Weights of a small transformer language model: 62.9M parameters, RMSNorm before and after each block.
MLP neurons of a small language model. Each row is named by its layer, matrix (gate and up: input weights; down: output weights) and neuron, and shows model dimensions 304-399. Each number is 50 + 10 x the weight over its row's rms, rounded and kept within 0 to 99. A neuron's up and down rows have the sign that makes its largest values positive.
Before each neuron's rows, "fires before" lists the tokens most often just after its 100 highest values on Wikipedia text that the model never trained on.

fires before: " |"
L2.gate61:58 39 60 57 60 44 54 37 48 65 60 41 56 49 49 59 56 62 64 55 49 54 52 62 59 40 44 65 64 43 34 58 35 62 63 41 57 53 53 44 54 44 32 65 48 44 47 56 60 44 58 56 35 47 33 45 52 56 43 47 52 52 39 41 48 46 70 57 76 38 43 49 53 33 50 47 42 57 66 68 41 46 54 42 57 62 50 50 59 66 44 55 42 29 68 53
L2.up61:34 49 61 68 53 38 44 42 47 59 68 42 55 55 48 52 54 61 64 52 45 54 56 53 53 38 58 49 47 63 45 63 38 51 56 53 45 57 57 43 47 41 35 54 60 51 57 47 40 57 71 37 54 58 47 46 70 48 54 40 27 53 39 40 40 50 50 62 49 51 45 41 43 40 46 43 42 51 39 62 27 57 48 58 72 53 51 50 51 50 47 61 47 51 51 44
L2.down61:52 44 52 74 40 37 51 46 43 47 38 51 61 40 38 67 40 54 44 46 38 45 53 51 25 51 46 38 42 64 57 60 59 46 53 48 51 51 50 41 57 61 54 50 59 69 58 51 42 54 62 29 60 51 55 68 71 51 56 47 47 50 58 50 30 40 53 43 33 44 60 48 37 52 49 52 54 39 32 33 53 60 32 36 58 52 45 66 53 29 54 53 46 54 43 30

fires before: " |", ")", " ("
L2.gate545:49 42 43 73 73 55 65 44 47 70 42 50 50 54 58 46 39 52 56 45 50 40 60 52 35 42 66 41 46 59 43 37 35 49 45 56 48 59 55 65 28 52 61 47 32 46 41 45 70 58 50 58 57 48 52 52 51 64 65 39 67 38 39 41 29 50 61 56 29 57 48 52 63 41 54 48 43 41 49 33 51 46 49 52 37 47 67 37 51 56 58 42 63 49 38 23
L2.up545:68 26 47 54 54 49 51 53 42 64 54 50 46 43 60 46 50 44 32 58 30 54 61 51 73 42 64 63 43 49 51 44 53 49 34 55 48 25 56 51 39 45 60 63 56 62 51 46 41 54 42 64 46 31 47 35 64 47 34 50 59 30 65 29 22 58 57 42 67 43 47 46 46 47 51 46 47 56 59 62 43 71 43 50 44 44 61 52 47 56 46 55 67 59 51 44
L2.down545:44 74 50 49 54 48 49 56 61 50 45 54 44 46 34 63 49 43 74 38 53 46 43 54 46 51 37 49 56 49 50 61 53 55 63 47 57 56 42 51 57 65 50 47 42 41 52 58 48 50 64 49 55 76 48 46 46 54 63 51 37 63 35 63 67 52 45 65 42 49 55 43 40 56 39 54 50 39 45 48 59 26 49 60 65 46 41 56 55 46 56 48 24 41 44 43

fires before: " |", " (", "une", "man"
L2.gate1425:43 56 43 38 53 44 62 46 53 32 50 54 57 60 63 45 48 33 49 63 30 22 53 51 50 69 42 40 56 62 71 62 52 55 53 53 61 53 73 51 56 30 52 48 46 69 50 51 37 54 64 60 48 51 51 53 53 29 67 52 32 51 48 46 59 48 62 54 52 54 38 52 62 78 39 60 48 59 32 52 50 43 52 42 62 36 52 63 35 42 44 49 43 47 47 57
L2.up1425:41 47 50 53 47 45 68 47 51 54 62 50 55 55 56 40 43 54 42 56 33 30 59 47 50 44 47 49 34 45 57 67 64 46 45 44 41 64 67 45 56 51 63 61 62 60 54 65 48 31 64 69 59 42 54 49 45 50 70 45 45 57 57 42 59 24 41 38 51 58 48 66 35 55 43 46 32 63 54 56 63 62 29 44 39 45 41 56 31 47 89 60 55 43 66 51
L2.down1425:55 50 75 48 53 63 39 46 48 56 48 35 44 59 48 45 57 64 53 46 69 75 41 44 63 44 52 52 53 47 48 39 60 51 52 42 48 46 57 41 36 66 40 33 46 43 71 36 55 67 56 45 34 57 52 45 54 55 29 36 62 56 49 64 49 64 48 54 60 49 54 33 56 43 59 49 54 50 50 21 50 34 65 55 42 67 49 61 65 44 23 45 45 44 28 41

fires before: "°", "-", " |", ";", ")"
L2.gate1499:47 44 50 53 49 54 51 64 48 45 50 48 59 56 57 57 35 60 63 53 58 55 31 48 50 47 54 59 51 48 43 37 61 54 63 40 64 42 49 50 49 45 46 49 53 40 63 54 52 45 48 49 57 64 48 60 43 43 64 66 49 45 48 43 52 68 58 68 62 60 45 56 50 58 71 46 47 53 71 41 36 47 39 47 50 50 59 46 54 45 62 51 34 55 36 49
L2.up1499:40 26 63 47 30 45 41 47 54 51 59 50 56 55 43 58 50 44 61 52 51 30 55 53 60 65 57 51 37 37 36 63 43 58 52 68 49 66 49 48 52 62 49 44 49 57 53 37 34 48 60 51 61 60 51 61 39 54 38 65 74 50 60 67 66 71 65 55 44 47 67 40 49 62 69 65 24 47 47 43 34 47 52 48 49 39 46 47 51 63 76 60 62 55 62 52
L2.down1499:40 67 37 58 69 59 40 53 58 59 60 47 50 44 46 42 57 43 46 52 54 50 38 48 52 59 46 38 51 63 54 60 65 31 40 41 52 39 51 45 48 46 48 49 53 46 53 58 39 54 52 47 55 47 68 51 46 39 41 44 39 58 56 55 38 49 61 59 54 63 54 39 41 49 52 44 53 63 47 49 44 47 57 45 33 60 67 55 60 52 18 44 55 53 45 40

fires before: "N", "E", "\n ", "W", " ("
L2.gate1243:31 43 63 51 46 68 56 53 45 47 66 46 46 44 44 27 60 62 62 53 52 51 19 62 49 36 38 53 75 40 37 62 41 44 37 45 50 45 42 48 53 43 47 60 40 40 77 57 52 60 23 53 53 55 59 50 62 57 43 55 56 58 46 54 44 50 52 48 35 32 45 56 47 46 55 53 43 51 46 51 52 63 43 47 55 40 60 56 44 46 39 56 52 54 35 47
L2.up1243:46 45 67 52 43 68 60 39 50 47 62 42 48 39 47 41 50 57 60 53 56 55 29 57 54 40 33 47 78 52 36 66 46 38 38 46 39 45 52 40 50 52 44 50 42 50 74 54 44 64 34 52 50 46 59 51 64 64 54 55 58 60 37 55 35 46 58 52 33 33 47 54 51 46 50 48 43 61 43 47 51 72 41 54 55 48 62 61 40 31 34 57 42 55 47 55
L2.down1243:66 46 35 49 48 46 48 48 39 62 49 58 58 48 62 62 58 38 45 37 37 39 73 51 40 66 49 45 17 56 43 37 62 44 56 44 39 61 66 49 54 54 65 35 51 52 44 36 53 49 62 41 43 56 57 39 35 52 52 46 54 51 52 58 69 45 46 52 61 73 54 37 60 47 49 53 55 41 61 42 47 41 60 45 41 63 35 45 53 48 46 41 45 38 60 44

fires before: "\n"
L2.gate322:49 49 42 51 48 52 61 49 53 38 43 43 61 45 40 42 49 55 60 37 41 59 55 45 39 65 56 50 44 52 53 70 61 48 44 75 48 36 50 47 30 25 40 41 46 47 63 38 45 41 57 47 58 49 66 43 66 31 78 47 42 53 59 44 41 58 56 46 44 59 43 48 53 45 71 59 64 55 54 41 63 45 55 57 41 54 56 40 49 45 40 51 60 53 58 46
L2.up322:60 48 55 57 60 69 48 56 71 49 68 42 52 40 46 59 58 46 55 55 54 58 42 45 29 41 52 42 59 35 43 59 63 55 42 59 40 50 44 45 53 32 67 46 51 37 35 44 43 53 63 54 62 45 61 45 54 47 55 51 38 33 46 46 47 36 38 48 42 52 28 40 54 58 61 70 49 55 64 49 60 46 50 60 46 57 48 45 51 25 48 48 59 67 53 52
L2.down322:40 41 30 48 51 34 58 32 60 36 39 61 63 63 60 46 57 48 54 48 44 56 55 65 39 71 41 45 36 55 37 56 56 41 51 63 42 49 34 58 46 52 38 48 35 54 45 42 47 42 45 43 55 50 63 43 69 44 52 42 50 65 54 45 56 71 51 68 42 45 42 52 64 44 71 58 57 54 53 39 48 35 37 48 50 69 34 38 60 44 52 42 57 45 57 44

fires before: " |", "\n"
L2.gate1184:34 38 56 53 61 33 44 45 56 57 55 31 52 48 53 43 47 73 36 51 44 52 53 46 43 48 60 56 47 44 60 56 62 45 36 58 62 26 39 54 57 59 54 45 58 34 68 45 52 53 37 41 54 57 62 40 44 74 52 26 55 39 44 29 39 42 60 57 54 47 57 57 47 45 41 32 54 37 50 55 64 66 57 56 66 44 62 45 41 45 48 33 51 50 41 51
L2.up1184:38 51 46 46 66 40 43 45 59 60 61 37 64 43 64 39 51 63 35 55 42 51 31 50 55 50 59 45 38 53 57 41 40 30 47 59 54 39 53 66 48 57 56 49 59 34 66 56 50 66 44 48 46 46 63 34 52 63 37 31 40 30 44 35 45 42 63 62 41 52 61 47 53 35 48 43 44 35 37 52 66 69 44 67 65 40 60 49 36 58 47 49 48 57 39 44
L2.down1184:50 54 49 57 52 40 46 40 42 47 62 64 28 71 54 50 60 47 68 49 66 51 49 50 53 59 33 46 47 68 40 49 46 63 45 47 53 75 45 51 58 58 72 50 38 42 46 45 39 45 51 60 39 58 50 63 48 55 59 65 48 49 58 55 43 63 36 58 31 49 55 49 44 43 43 60 57 49 48 44 37 38 57 48 34 63 39 52 57 38 37 38 36 44 47 49

fires before: " |", "\n", ";", " 1", " 0"
L2.gate1112:43 55 54 50 54 60 56 68 51 55 56 79 56 59 53 54 50 53 53 67 57 48 37 64 58 68 58 50 52 40 53 38 65 37 65 45 51 58 55 52 54 38 64 57 60 55 46 45 54 47 41 49 37 44 45 12 53 56 45 71 42 53 38 56 46 53 51 44 59 22 47 57 31 52 54 49 46 33 69 55 78 53 43 37 51 54 58 54 33 40 62 64 53 77 46 61
L2.up1112:36 50 67 51 64 65 53 41 50 55 60 43 61 46 31 38 59 48 57 46 50 57 49 50 44 52 54 42 39 48 68 45 45 44 37 54 55 56 50 41 51 53 45 56 48 49 54 50 38 46 48 39 57 56 62 44 52 50 48 49 62 67 52 45 51 43 63 37 45 50 47 62 52 40 41 40 50 35 41 45 42 68 65 60 29 58 53 65 44 59 66 53 53 58 45 33
L2.down1112:49 60 61 51 46 58 43 43 51 49 67 45 54 54 68 55 74 44 49 53 71 39 49 30 61 42 41 49 64 35 55 46 67 42 66 59 39 46 53 61 50 49 56 33 52 47 45 48 48 44 58 43 68 59 69 49 43 51 57 62 47 47 71 48 22 59 53 49 55 42 39 51 53 71 53 57 79 67 42 56 44 35 45 61 43 57 54 37 47 45 44 49 59 64 65 45

fires before: " a", " an", " is", "born", " was"
L2.gate1594:59 48 55 50 62 68 50 63 43 52 44 54 56 42 65 42 50 33 29 40 41 46 52 44 46 31 45 42 40 42 36 62 50 66 43 39 44 50 46 51 58 65 40 71 54 66 60 47 62 42 62 55 52 42 53 55 64 50 54 57 49 55 35 47 59 49 50 56 47 47 45 25 45 50 47 64 71 45 55 56 29 44 61 46 42 41 45 52 62 54 65 48 31 53 51 59
L2.up1594:53 32 51 31 55 61 63 53 50 39 61 51 47 44 54 53 67 45 40 44 47 38 38 36 47 53 41 41 44 69 48 57 79 43 58 43 47 62 56 48 57 52 51 48 64 70 49 49 59 39 60 39 62 38 56 36 61 54 47 69 39 55 35 59 71 65 71 39 52 44 26 41 37 46 47 54 68 61 11 44 61 48 42 53 50 63 58 57 55 52 58 60 60 41 42 52
L2.down1594:62 45 66 47 52 40 52 58 52 56 33 39 56 44 44 38 51 56 50 45 61 41 54 53 47 33 33 62 42 30 45 53 42 78 42 49 42 38 44 54 59 58 53 55 39 49 49 74 43 43 50 42 38 55 53 53 62 51 54 38 36 41 51 50 54 39 50 37 47 56 39 38 44 48 42 69 53 60 47 48 62 33 67 66 41 52 56 47 39 35 58 48 48 44 57 55

fires before: "N", "E", " |", "W", "13", "1"
L2.gate1626:73 37 43 60 35 40 57 42 52 49 45 57 47 59 43 39 61 38 44 48 41 54 49 53 44 52 32 33 42 60 44 45 57 31 58 45 44 52 45 45 59 56 37 53 42 38 60 71 33 67 57 52 47 47 45 57 56 42 31 50 58 49 52 53 35 46 48 64 32 57 59 57 55 52 66 68 50 54 41 48 60 63 42 38 53 63 43 53 50 49 45 68 43 59 49 70
L2.up1626:49 40 52 48 38 60 54 31 48 53 61 49 50 41 37 37 53 36 60 52 46 40 55 42 52 38 47 53 28 77 65 61 55 41 61 59 34 56 67 52 43 59 55 67 40 54 50 28 52 63 52 50 58 40 53 51 56 38 43 45 48 53 43 44 57 43 39 37 32 50 46 61 47 45 55 59 58 51 41 44 48 65 60 58 42 51 34 60 44 52 48 37 61 46 35 42
L2.down1626:41 60 34 51 58 36 51 72 52 49 59 51 74 52 63 61 54 49 55 42 57 61 59 45 57 52 56 48 63 33 42 36 59 66 51 60 56 48 38 43 53 39 47 46 55 51 59 58 58 29 39 40 49 44 44 58 39 54 64 50 47 46 50 44 60 66 66 60 64 37 49 52 62 65 39 48 43 40 56 63 39 43 41 60 54 50 66 49 54 34 48 40 53 44 70 48

fires before: " |", ";", ")", " ("
L2.gate1528:45 40 46 32 79 54 64 55 43 58 38 45 52 45 45 50 53 41 57 44 49 52 49 54 55 38 49 50 54 46 59 45 65 50 52 63 42 43 62 49 51 40 57 55 63 47 36 65 42 36 42 52 40 64 70 48 49 66 50 49 24 59 37 39 48 57 42 33 56 36 53 62 61 63 45 57 39 44 46 62 66 50 44 62 48 52 42 66 38 56 51 54 50 74 59 54
L2.up1528:52 45 64 45 35 59 55 52 31 47 56 59 33 63 51 45 53 58 54 28 45 67 52 51 52 55 47 48 51 62 41 54 38 51 56 60 46 55 45 54 56 45 60 69 46 55 43 56 52 55 64 42 28 38 50 71 47 35 60 49 44 55 57 37 44 59 45 47 65 40 53 48 54 59 61 52 50 25 55 52 51 66 55 61 59 60 53 53 17 38 56 35 50 39 58 72
L2.down1528:44 50 61 57 59 50 54 46 45 53 45 42 58 56 53 56 63 36 64 57 59 54 42 46 36 53 51 51 48 48 45 48 66 37 51 40 68 48 50 53 40 62 49 36 49 56 63 43 42 47 52 60 63 60 50 24 48 61 45 32 60 59 45 63 49 40 60 38 46 63 52 45 51 35 68 54 45 68 63 43 61 46 56 51 33 57 58 58 62 45 40 60 50 63 52 52

fires before: ",", ".", " and"
L2.gate657:55 56 44 43 40 56 58 61 36 51 38 53 56 50 59 36 59 66 51 49 52 52 81 64 57 64 54 50 58 52 35 32 44 51 43 48 49 45 66 48 28 50 46 36 58 48 54 40 35 38 55 36 26 38 66 39 44 56 51 51 55 45 53 48 56 62 62 52 58 55 60 62 55 45 45 33 47 44 48 53 45 50 65 68 61 51 46 58 30 43 36 63 40 43 68 51
L2.up657:51 55 32 36 46 63 34 54 53 52 32 41 34 63 46 52 79 59 54 62 45 52 92 56 56 62 50 63 59 44 42 42 25 55 52 60 53 52 47 43 35 48 35 50 55 61 54 63 27 44 57 44 48 41 53 59 42 42 53 26 62 59 61 29 57 63 77 69 55 66 56 50 46 52 43 41 55 51 38 47 33 48 54 53 60 49 51 56 37 36 50 59 50 48 59 48
L2.down657:50 56 47 54 40 53 44 58 71 44 50 36 48 37 69 50 54 52 54 55 42 53 50 53 51 48 32 54 46 44 60 64 38 59 57 45 41 69 44 51 43 51 48 32 55 53 51 39 55 65 51 59 41 66 53 36 45 50 45 51 56 43 27 40 37 71 37 54 72 64 62 48 61 44 38 51 54 46 54 60 63 59 61 63 60 40 53 57 70 46 42 56 56 62 66 53

fires before: " |", " (", " leg", " in", ")", " place"
L2.gate1686:54 54 41 55 37 41 68 40 45 64 63 58 41 57 51 44 61 52 45 54 41 44 68 62 59 49 55 56 68 65 51 50 52 52 36 56 46 38 34 43 54 38 33 41 49 50 54 55 44 48 44 52 47 46 62 52 43 42 59 47 52 52 46 54 45 26 55 29 53 49 56 43 55 62 81 45 41 37 69 57 58 55 44 62 73 56 42 59 38 50 21 52 60 52 64 41
L2.up1686:47 35 44 54 39 36 57 36 47 73 62 53 46 57 44 51 47 59 59 43 43 49 37 63 52 64 60 44 68 57 40 58 55 55 50 69 44 56 34 47 63 51 50 35 50 47 49 53 42 57 48 43 31 50 54 50 59 55 45 48 38 48 45 58 61 55 64 56 53 44 48 36 56 63 73 58 44 44 76 42 54 42 58 67 54 51 58 53 49 44 53 46 63 66 57 41
L2.down1686:39 60 52 53 44 38 46 54 47 34 37 46 56 43 45 50 39 37 54 60 64 67 53 40 47 41 37 44 41 36 48 50 47 39 62 23 48 38 53 41 49 49 45 47 52 58 62 53 43 45 74 58 67 47 59 53 63 49 45 39 42 46 46 32 35 56 44 46 61 50 25 55 36 37 59 40 38 51 47 56 60 53 40 47 40 65 37 47 72 43 37 54 41 38 39 50

fires before: "-", "\n", "=", "Personal"
L2.gate1181:61 50 46 50 49 49 51 60 44 54 55 55 43 43 48 50 38 42 62 61 47 41 46 45 28 42 51 40 50 49 56 50 58 41 46 49 45 57 46 50 45 39 44 30 55 43 41 51 56 52 55 66 39 49 44 62 59 32 56 59 42 61 28 46 40 28 44 18 63 51 41 49 50 46 57 51 44 43 57 53 53 41 42 54 47 52 48 53 60 72 44 67 41 56 47 31
L2.up1181:57 41 42 55 43 45 59 54 36 56 59 52 53 52 49 44 35 54 60 53 63 45 53 58 33 49 53 48 61 61 48 49 51 48 56 45 46 53 42 53 44 40 53 41 66 42 45 61 50 45 51 58 51 48 48 65 56 43 60 55 43 54 19 32 32 29 46 21 56 50 47 48 56 43 53 46 39 53 71 50 49 44 44 53 57 57 62 62 57 62 48 57 37 57 33 32
L2.down1181:51 50 35 51 45 56 66 44 42 46 60 70 62 74 45 35 56 50 48 57 48 45 47 56 41 55 47 55 65 53 54 58 51 44 47 36 69 51 54 42 41 75 58 41 57 41 41 58 65 40 49 50 53 74 57 39 43 46 49 55 61 74 58 47 47 62 43 55 65 59 46 58 55 37 49 54 39 54 73 72 69 44 53 56 58 58 56 60 54 58 43 74 49 51 49 28

fires before: " |", ")", " (", "^{", " long"
L2.gate1595:56 36 49 54 55 59 45 33 45 43 40 45 54 50 52 30 44 47 47 51 54 66 57 42 70 49 65 36 64 42 48 67 49 52 59 53 35 40 49 41 56 48 60 52 54 50 37 47 47 49 74 56 60 45 56 37 58 26 59 51 39 54 47 55 63 62 56 54 39 47 23 41 55 63 44 55 57 56 68 47 41 44 54 25 53 64 50 67 36 38 42 46 45 62 30 75
L2.up1595:56 43 58 48 50 56 56 47 43 47 42 60 56 47 55 24 54 37 49 34 48 70 57 42 50 64 50 48 58 44 69 43 61 56 61 54 53 28 50 43 55 56 59 55 54 60 32 61 53 58 78 53 36 47 42 45 53 50 61 40 66 46 50 44 47 64 66 49 37 56 24 38 58 65 58 50 49 55 45 49 59 50 64 37 42 55 53 67 30 52 57 49 44 55 37 68
L2.down1595:49 46 51 63 47 29 54 54 50 45 50 47 33 35 37 60 54 73 41 53 38 58 38 39 49 41 51 52 42 41 51 43 35 62 50 40 56 39 48 39 54 46 44 47 52 52 51 53 47 50 58 40 59 51 49 49 49 62 41 49 55 60 67 53 37 33 44 49 48 56 49 70 29 37 40 41 63 47 51 37 56 66 50 54 46 50 49 46 76 58 47 56 66 41 65 43

fires before: ".", ",", " and", ")", " in"
L2.gate788:54 57 56 60 59 57 52 51 42 52 43 48 37 61 52 59 48 58 56 58 48 45 59 45 59 57 50 19 42 56 28 32 66 47 50 43 40 57 40 53 55 60 73 54 57 42 55 40 67 68 55 41 43 49 60 45 55 46 64 84 55 44 36 59 45 52 36 52 59 37 54 46 52 48 63 65 35 61 69 33 40 47 40 49 39 59 61 53 45 34 54 61 55 51 43 43
L2.up788:33 54 52 37 43 62 51 55 45 51 53 33 49 35 63 54 61 57 53 53 53 65 62 51 61 43 32 63 65 52 58 48 47 59 54 76 57 76 35 56 33 53 57 44 46 53 39 48 43 54 46 57 57 61 38 43 42 46 28 47 42 53 66 50 60 38 58 69 38 41 60 52 54 65 58 49 41 37 37 50 45 47 32 76 38 46 45 48 68 53 53 58 57 40 50 59
L2.down788:50 45 38 52 66 58 54 57 68 58 41 46 50 48 43 44 41 62 50 49 60 38 42 47 46 47 68 38 59 22 45 39 63 47 46 40 50 41 70 52 60 51 52 52 37 45 45 37 51 55 55 56 49 47 57 27 49 36 68 68 57 34 26 55 65 72 56 44 62 53 44 43 47 41 56 32 59 59 47 61 61 61 44 33 55 55 25 43 56 52 51 44 28 40 49 51

fires before: "N", " |", "E", ":", "W"
L2.gate1634:32 36 32 53 49 52 50 75 32 33 54 39 43 34 62 38 42 59 53 61 58 26 42 66 53 63 41 39 57 51 62 53 53 59 49 68 59 56 66 48 51 49 41 49 49 38 61 42 49 56 53 48 42 57 43 47 51 47 64 49 43 55 55 44 43 52 38 46 49 40 44 43 56 66 53 51 53 41 67 43 56 37 62 58 54 73 56 48 51 49 50 61 38 41 43 43
L2.up1634:34 40 37 42 41 52 75 72 57 26 47 39 57 38 56 38 54 60 53 58 55 34 45 49 54 63 34 49 56 61 59 60 34 55 52 63 54 53 69 42 40 52 28 55 61 48 52 45 51 67 56 42 39 61 45 39 52 58 59 47 55 48 68 55 67 45 41 40 50 38 48 49 42 46 47 49 51 38 62 42 60 52 49 60 51 63 43 51 57 54 57 54 47 45 27 36
L2.down1634:73 49 61 58 65 49 45 35 60 56 53 61 44 43 41 54 56 63 47 54 59 62 45 42 39 26 52 55 41 53 51 52 51 48 51 32 45 64 41 64 35 43 64 46 46 60 49 55 53 50 46 44 64 35 64 51 48 42 51 44 49 52 46 65 57 33 49 49 50 65 63 55 46 47 32 35 64 54 37 62 45 43 49 51 47 33 52 52 49 45 48 42 65 61 45 64

fires before: " |", " of", ",", "elles"
L2.gate92:67 56 58 48 62 33 46 55 36 64 47 39 52 50 48 30 38 55 44 52 52 47 46 74 60 66 56 35 49 59 53 57 65 56 47 41 54 48 40 47 59 49 55 55 60 60 50 56 45 46 33 46 45 55 56 49 57 31 44 58 52 55 70 48 43 57 72 76 52 62 43 48 53 49 54 40 42 56 50 59 52 54 59 50 43 51 44 54 36 46 51 48 57 40 35 57
L2.up92:70 48 59 48 49 48 41 57 47 64 41 43 45 46 58 33 50 58 53 69 57 51 44 54 54 54 54 38 55 54 46 59 46 36 75 44 57 49 47 52 58 51 56 61 58 61 60 46 49 52 41 50 38 54 62 43 66 49 35 71 46 37 52 45 54 57 71 63 54 65 47 46 64 39 48 37 64 56 54 53 55 67 55 55 35 41 45 52 60 51 55 39 57 53 45 43
L2.down92:31 34 37 45 48 49 51 46 61 34 46 46 61 36 49 56 46 51 42 47 37 65 52 38 38 48 33 52 47 48 47 59 47 39 60 61 53 50 63 51 45 54 65 57 50 62 52 39 45 58 62 35 59 56 37 69 66 66 34 43 40 23 41 55 54 35 40 44 41 41 41 63 33 50 39 57 60 36 44 63 45 40 43 41 56 45 45 46 71 45 54 56 39 61 70 27

fires before: " |", "end"
L2.gate1639:58 48 30 63 50 42 52 43 46 56 51 37 54 52 61 43 53 33 59 51 53 56 59 45 32 27 59 56 36 45 75 42 54 49 57 48 51 47 63 59 35 30 63 39 52 52 38 48 45 25 46 62 56 43 45 43 56 43 51 22 40 48 37 48 48 62 53 68 45 54 47 65 60 40 36 40 57 55 53 60 37 58 37 48 67 57 48 55 55 45 42 41 44 43 39 47
L2.up1639:53 32 37 60 61 49 52 44 59 60 71 47 46 54 48 60 45 55 67 62 51 48 61 51 46 56 59 44 40 49 48 54 52 45 46 52 48 58 55 49 63 39 53 55 48 60 39 49 62 47 45 36 53 53 48 33 69 56 54 51 56 43 44 33 52 49 81 70 65 36 64 56 52 48 39 27 60 58 47 52 53 49 35 56 65 59 37 58 48 46 46 32 61 29 40 53
L2.down1639:42 60 67 43 45 45 47 49 45 35 41 52 54 47 39 54 51 53 40 38 48 49 40 37 46 51 38 34 43 49 42 57 41 45 53 66 45 54 68 47 36 57 44 43 57 53 38 53 36 64 52 35 50 63 59 71 49 41 52 52 50 48 61 49 31 36 34 40 35 55 48 62 38 41 49 48 44 39 46 57 40 56 48 50 48 61 50 48 45 43 51 58 42 48 55 43

fires before: ",", ".", " of", " and", " in", " for"
L2.gate142:44 50 43 38 46 43 55 48 56 48 43 55 71 46 51 51 72 48 35 40 47 41 72 57 43 62 56 48 49 52 47 52 47 55 36 37 62 63 43 56 57 59 46 46 47 50 55 51 51 69 46 60 38 61 54 60 42 43 46 49 41 47 68 68 62 40 67 76 63 43 54 41 54 40 49 36 45 31 63 28 51 55 35 41 38 63 53 29 40 44 44 50 61 60 40 55
L2.up142:52 52 47 42 69 33 43 40 49 50 43 59 62 42 35 53 54 55 48 43 54 55 60 46 54 53 56 55 52 47 38 37 46 61 50 40 65 63 44 44 45 64 57 54 51 45 48 64 54 66 51 62 43 60 50 54 51 39 50 69 48 47 63 57 50 55 68 54 61 39 56 27 50 50 47 43 51 43 71 34 41 50 29 56 54 51 45 38 44 39 48 37 57 54 46 43
L2.down142:54 45 57 50 46 46 54 49 49 56 53 51 45 44 42 32 36 54 64 54 54 42 45 35 59 62 49 45 41 58 64 70 55 52 54 75 33 64 66 52 38 48 51 42 45 44 55 53 52 44 59 24 58 48 55 46 62 40 45 69 58 41 56 55 49 46 45 56 42 55 39 63 41 49 47 58 57 48 34 55 56 35 63 51 59 40 51 68 37 63 46 59 57 59 58 32

fires before: "\n", "born", "American"
L2.gate429:29 59 46 58 63 42 30 49 37 63 51 61 56 36 41 47 49 50 47 43 52 50 30 51 54 36 50 55 35 56 49 47 46 59 48 62 43 54 53 37 41 35 45 36 39 38 38 35 40 22 51 56 49 64 65 71 58 45 61 58 37 59 53 62 38 62 42 27 58 59 53 42 25 57 61 44 64 57 46 39 46 61 53 68 55 66 48 49 63 56 59 44 55 46 37 52
L2.up429:64 54 43 32 39 66 65 48 59 42 44 63 66 53 40 53 51 42 52 48 57 30 52 55 52 62 52 54 44 49 37 29 59 48 53 47 42 43 34 41 63 54 68 44 65 57 57 47 49 43 43 47 53 34 55 56 52 59 48 61 41 61 40 51 57 47 57 27 56 42 31 43 36 44 44 72 56 49 53 66 67 46 56 41 47 45 47 40 54 70 79 41 56 51 59 58
L2.down429:35 42 48 60 55 38 25 37 41 55 64 68 43 35 38 48 39 55 57 49 54 42 37 42 49 47 51 58 29 48 51 65 25 61 48 50 48 49 44 42 33 37 36 40 37 40 24 45 53 41 43 62 44 67 66 59 59 40 62 46 34 54 56 66 57 61 51 42 44 57 43 32 42 48 66 35 58 60 37 39 37 54 48 67 52 42 52 54 45 45 57 40 54 50 48 47

fires before: "N", "E", "2", "W"
L2.gate1681:40 36 41 53 54 55 61 51 45 58 49 58 59 43 54 34 45 64 74 52 51 56 49 59 55 34 57 40 66 45 61 51 60 59 47 58 42 44 75 48 58 54 54 59 55 46 49 32 44 42 38 37 43 45 50 46 46 63 55 20 37 53 46 51 55 47 62 52 39 46 62 51 36 67 66 54 42 60 54 32 44 51 51 56 46 61 67 23 53 65 52 43 59 51 63 47
L2.up1681:54 19 35 55 42 53 48 39 41 50 54 58 63 47 48 27 41 53 57 42 51 32 56 52 57 33 62 26 43 47 70 31 61 45 37 59 37 62 61 47 58 52 55 55 57 58 53 37 29 57 31 41 53 51 51 49 37 63 45 41 33 49 62 50 59 41 56 46 32 33 64 35 58 61 31 43 38 60 58 50 48 47 53 55 51 60 54 46 47 54 43 39 64 60 30 54
L2.down1681:58 80 69 70 67 41 64 36 57 39 52 40 34 67 61 50 62 38 51 43 42 42 54 41 40 65 41 64 42 60 43 74 30 56 60 39 50 43 42 46 52 47 40 60 38 43 33 76 55 41 51 69 41 45 44 29 45 48 71 53 47 55 50 51 44 65 28 51 78 68 37 61 52 53 48 42 54 50 46 70 42 56 52 50 45 49 52 52 50 37 58 39 46 28 60 48